From a checkpoint of a small transformer trained on Wikipedia: 1272M tokens.
MLP neurons of a small language model. Each row is named by its layer, matrix (up: input weights) and neuron, and shows model dimensions 144-271. Each number is 128 + 24 x the weight over its row's rms, rounded and kept within 0 to 255.
After each neuron's rows, "fires on" lists the tokens most often at its 100 highest values on Wikipedia text that the model never trained on; "fires after" lists the tokens most often just before its 100 highest values on Wikipedia text that the model never trained on.

L5.up434 [133 123 113 113 138 115 154 160 106 154 133 148 139 113 144 135  98 157 102 137 167 136 156 153  80 143 127 145  88 177 146 137 171 102 157 117 129 126 156 135 110  89 116 167 115  94 107 134 156 107 156 134 131 149 129 142 149 132 138 105  98  55  94 125 119 147 145 119 113 139 130 103 139 129  57 134 134 103 139 133 154 110 124 118 137 146 131  93 148 116 106 129 109 144 101 121 113  96 153 131 123 157 141 132  86 112 126 136 106 141 145 124 119 121 127 113 114 121 103 127 134 159 115 129 146 115  92 148]
fires on: "2"
fires after: " ", "0", "\n", "-"

L5.up1752 [ 78  98 168  86 123  91 143 153 108 139 152 107 101 119 108 140 134 140 128 102 135 114  97 113 126 128 135 125 119  94 181 102 121 127 131 166 137 185 122 102 135 137  96  87 119 149 129 121 161 117 116 121 173 132 126 127  86 132 118 169 166 104 126 115 128  91 153 126 113 141 116 142 148  91 118 181 132 134  98  92 146 156 109 120 130 167 131 141 136  91 118 194 114  74 129 149 125 151 123 105 120 118 105 125  86 132 114 100 168 110 123  60 118 122 124 137 127 147 117 138 143  98 143 139  95 142 158 112]
fires on: " ", "1", "3", "8", "5"
fires after: " ", " |", ":", "1", "3", " of"

L5.up410 [144  60 137  97 129 101 111 129 157 141 156 108 140 104 138 142 170 155 134 187 123 116 136 136 119  91 112 145 119 158 168 119 135 122  95  96 169 162 101 117 109 131 149 133 136 148 125 139 102 143 162  95  98 140 118 163 141 111 114 114  74  84 142 133 117 155 171 128 105  93 133 139  95 147 143 119 135 124 125 137 142 120 113  98 128 114 142 121 146 160 116 134 157 150  77 119 124 162 109 106  98 109 149 111 119 160 189  95 155 179 139 123 145 128 100 138 166 115 170 104 143  99 138 149 115 122 129  84]
fires on: "0", "2", "1", "9", "5", " served"
fires after: "2", "1", "0", "9", " "

L5.up353 [108 123 107 146 171 129 131 103 141 113 106 103 138 120 105 133 140 120 152 168 113 149 135 146 118 134  82 145 131 122  92  85 124  96  97 101 152 159 112 147 105 116 156 112 102 151 147 188  94  77 159 117 105 113  72 132 100 159 131 117 155  90 103 142 138 122 154 126  91 128 105 150 164 136  93  95 139 129 165 151 160 168 146  96 132 153 159 111 144 109 161 123 123 124 124 123 127  99 172 171 120 131 125  83 113 115 155 114 147 142 160 166 153 108 130 126 131 149 141 112 130 146 135 165  98  91 134  83]
fires on: "9", "0", "3", "1", "4", "7"
fires after: "9", "1", "0", "2", "8"

L5.up306 [182 125 142 130  90 169 127 155 144 126 136 149 120 126 121 119 125 123 144 121 145 110 179 176 130 118 117 141 168 125 153 128 131 155 161  87 148 117 104 132 134 117 137 101 137 128 157 144  97  70 117 136 130 137 113 139 139 182 157 131 145 103 134  99  96 149 164 121 169 148 118 104 121 159 115 140 131 148 144 125 135 162 127 121 101 154 118 135 177 111 134 122 140  91  68 144 146 114 117 132 132 111 110 109 127 130 152 188 110 100 123 163 118  76  89 122 140 134 142 146 133 169 139 110 101  95 140  99]
fires on: "1", "2", "3", "4", "5", "0"
fires after: " ", "2", "1", "0"

L5.up1445 [109 113 108 119 132 117 122 135  82 146 147 133 142 129 118 148 165 142 133 127 130 156 122 158 124 160 139 133 127 162 136 137 155 102 144 176 117 135 116  99 148 127 160 139 125 119 142  90  68 146 105 116 130 112 114  91 144 104 125 130 129 135 143 115  90  58 149  82 116 134 124 143 190 131 112 103 134 135 134 108 137 172 152 153 152 149 135 106 110 121 135 164 145 122 158  98 127 184 165 135 122 152  88 126 199 152 137 163 150 102 155 159 125  94 161  96 124 144 123 152 119 169 140 127 167  94 118  92]
fires on: " "
fires after: " |", " W", " in", ";", " L"

L5.up914 [106 160 173 140  91 144 117 154 133 146 148 144  84 122  82 134 114 126 162 132 158 144 108  74 141 142 127 113 117 110 134  94 136 133 125 142 129 157 137 111 142  75 145 153 155 145 133 134 143 122 161 134 138 158 133 132 118 129 130  99  66 136 136 122 147 120 122 138 109 114 131 131 142 128  85 148 115  81 106 135 154 150 118  83 168 140 134 149 179 129 137  98 118  84 135 123 120 127 149 137 138 110 132 160 140 136 107 163 114 135 146 148 118  96 139 181 131  93 104  97 110 172 109  90 131 106 136 116]
fires on: "2", "1", "ar"
fires after: " ", " ("

L5.up2698 [121 121 154 109 111 163 155 148  91 115 127 161  85  97 103 140  96 133 113 117 141 173 174 139 124 110 135 122 114 122 126 128 119 126 166 125 138 133 126 146  96 121 129 119 114 136 131 145  79 146 126 115 144 118 120 125 154 140  64 140  76 133 135 159 146 116 147 134 114 153 105 171  97 105  90 166 125 112 111 137 107 125 154 146 142 115 105 196 141 149 148 160 118 137 157 113 116 102  87  77 137 107 132 145 129 123 138  91 142 126 118  94  95 141 125 176 115 124 122 118 135 113 124 140 145 145 161 158]
fires on: "1", "2", "9"
fires after: " ", "1", " and"

L5.up752 [109 114 154  89 142 161 106 168 123 141 164 131 122 110 111 115 129 112 107 123 129 147 134 131 111 112 129 146 140 112 119  96 126 161 105 115 139 164 173  96 144 139 107 124 125 141 119 162 113 120 111 118 147 117 126 140 106 154 112 142 121 114 147 162 130  87 131  98 121 125  95 140 128  91 133 120 188 159  96 157 154 137  99 102 102 160 169  75 163  97 122 135 136 102  99 131 109  87 131 156 140 138 114 123 122 114 132 112 134 145 135 102 147 117  95 149 134 163 112 157 123 122 105 150 141 152 114 122]
fires on: " ", "3", "7", "4", "5", "0"
fires after: " ", "1", "2", "\n"

L5.up467 [ 92 121 175 157 144 123 166 154 130  75 106 110 147 145 102 114 156 120 103 107 127 125 144  84 156 144 189 136 124 110 102 147 108 168 153 135 123 132 115 138  96 106 134 153  84 123 107 105 112 156 142 115 117 116 122 133  84 111  81 116 131 130 115 132 149 113 110 152  94 139 131 120 182 110 149 154 160  86 148 137 132 116 143 149 134  61 128  80 111  96 122 111 149 125 172 166  92 124 132 108 140  89 119 106 121  93 142 133 144 111  82 154  99 115  83 119 118 122 107  94 168 131 143 161 122 129 129 132]
fires on: "–", " ", " for", "6", "4", "8"
fires after: " ", "6", ",", " |", "4", "7"

L5.up892 [135 140 125 154 115 114 142 109 119  96 156 127  93  84  99 153 157 147 190 132 135 127 148 134 107 121 136 136 117 143 108 132 119 103  93 103 176 143 124 149 102 109 136 170 152 138 133 145 128 124 122 120 139 137 144 135 179 110  92 121 152 116  95 172  99 117 118 117  89 116 128 163 194 135 110 129 147  96  70 130 124 154 101 128 135 119 142 127 153  78 165 152 114 125 179 173 120 121 106 134 120 167 108 111 113 117 164 110  96 136 142  74 145 124 118 120 156 140 125 134 107  84  98 155 158 141  93 105]
fires on: "1", "9", "-", "0"
fires after: " ", " (", " $", "1", ","

L5.up817 [136 125 106 150 112 132 174 129 134 127 110 131 128 120 104 189 165 135 132 115  85 155 119  86 150 148 165 133 117  93 120 117 139 105 165 158 151 165  80 111 107 116  75 114 140 129 136  91 128 112 153 105 139 125 124 109 122 128 115 129 105 152 125 114  96 102 122 154 119 117  98  93 135 128 153 134 143 128 158 105 100 106 104 131 132 127 147 101 121 164 123 102 117 122 103 119 159 137  92 188 119 107 126 185 106 173 168 156 157 131 144 122 101 152 127 126  88 124  88  81 126 164  94 159 120 113 142 127]
fires on: "2", " ", " the"
fires after: " ", " June", " of"

L5.up929 [133 124 123 112 115 104 124 121 134 152 170 107 140  98 102  88 152 137  99 137 149 155 108 108 112  68 112 112 149 157 146 120  97  98 141 113 118 139 109 171 114 101 147 144 105 126 135 111  65 162 157 128 156 110 150 103 122 147 137 150 163 107 129 117 116 152 148 157 113 114 107 111 129 144 128 203 126 184 119 130 111 122 132 118 135 147 102 159 118 112 111 146 118 125 135  87 141 149 119 134 114 104 128 189 130 137 117 139 127 102  99 124 110 161 122 100 138 149  75 140 136 145 131 130 163 120 127 163]
fires on: "2", "3", "4", "1"
fires after: " ", "9", "2", "–"

L5.up738 [106 171 152 107 143 165 168 116 132 124 115 115 119 116 127 115 146  91 123  79 175 126 108 171 139 134 164 118 156 149 131 144 106 126 139 167 100 131 145 105 166 114 154 132 132  61 174 117  89 109 128 104 118  80  87 121 131 106  97 137 155 126 129 132 179  98 153 108 139 110 102 129 111 105 126 133 149 126 139  89 116 128 127 127 158 127 116 114 130  89 166 104 119 124 137 158  91 122 122 124 117 121  89 153 145 127 102  81 114 165 143 146 128 175 158  89 109 104 148  90 163 128 120 136 122 138 109 116]
fires on: " ", " (", "°"
fires after: " |", " in", ";", "6", " Edwards"

L5.up422 [154 105 128 150 109 139 135 129  92 122 125 193 154 103  87 147 144 211 107 100 145 142  94 147 182 138 133 143  90 117 123 136 123 188 150 111 178 140 109 153  66 156 131 154 115 104 148 110 113 121 134 113 148 132 130  96 109 104  93  89  92 150 120 120 145 114 133 103 112  99 145 113 146 111 117 125 124 128 144 119 124 120 133 119 138 105  70 130 110 158 111 100 122  90 113 123 155 136 148 113  78 114 125 164 112 115 121 121 137 188 129 102 161 133 111 137 148 118  91  91 146  74 141 180 166 169 141 117]
fires on: "1", "2"
fires after: " ", " (", "–", "-"

L5.up398 [127 180 171 150 116 110 127  89  94 119 108 115 154 102 131 137 109  97 137 124 123 131 144  97  96 105 143 110 138 108 106 159 143 141 132 102 109 180 125  96  98 159 112 111 148 112  95 141 108 126 157 161 131 119 105 145 150 117 111 117 108 115 115 113 126 121 139 145 176 121 147 123 138  89 116 100 100 127 144 158 133 152 144 100 115 148  87 223  94 124 125 164 123  96 113 145 170 123 145 117 118  95 126 111 176 142 134 105 131 143 123 133 136 125 137 123 181  88 142 139 118 118 117 121 104 135 136 143]
fires on: "3", "4", "6", "2", "5", "V"
fires after: " ", " (", " the", " NS"

L5.up2529 [115 141 120 158 140 144 130 111 138  96 122 107 132 112  93 128 133 130 141 189  94 127 117 119  77 144 155 105  99 121 127 151 126 155 178 114 138 129 131 111 144  78 138 141 116 118 153 153 168 174 135 123 103 161 125 110 143 157 142 112  88 104 113 159 110 131 127 156 120  62 148  99 166 126 145 127 131 118 139 115 118 167 117 149 170 117 103 134 118 114 167 102  90 152 136  90  82 130 109 128 134 134 129 104 104 120 116  86 119 126 163 126 130 140 118 123 121 105  71 155 123  79 103 109 147 103 113  78]
fires on: "2", " ", "1"
fires after: " ", "-"

L5.up179 [129 128  96 121 159 125 145 129 140 101 107 148  88 154 110 217  96 160 121 139 119 137 104  83  92 177 196 115  99 115  93 115 148 150 110  94 135 114 127 129 119 109  61 163 157  83 165 153 133 121 155 112 182 156 126 113 134 107 103 134  75  95 119 121 175 159 140 159 175  92  89 151 187 123 144 122 110 113 110 123 145 117 124 123 158 160 136 124 127 130 158 116  83 140 144  96 127 135 136 124 146 113 140 146 119  89 157 113 156 157 115 141 102 114 109 132  99 149 125 149 133 137 145 129 165 130 116 122]
fires on: "2", " ", " the"
fires after: " ", " (", "-", " the", " of"

L5.up1146 [115 105 127 120 108 130 146  88 123 116 138 113 124 101 155 138 134 139 124 130 154 152 113 149 142 144 161 134 151 156 116 161 151 120 172 147 160 148  86 107 128 108 135 136 100 131 120 160 115 124 148 119 145 147  82 122 126 185 130 138 153 154 104  89 126 126 123 146  96 139 121 145 183 138 145 129 134  93 137 145 113 160 155 147 107 150 155 128 145 164 138 169 154 122 145  90  80 151 150  88  92 137 112 112 115 133 125 123 105 112 109 161  74 132 135 121  99 131 124 103 162 159  97  75 121  88 151 134]
fires on: "2", " ", "4", "1", "6", "9"
fires after: " ", " the", "1", "2", " on"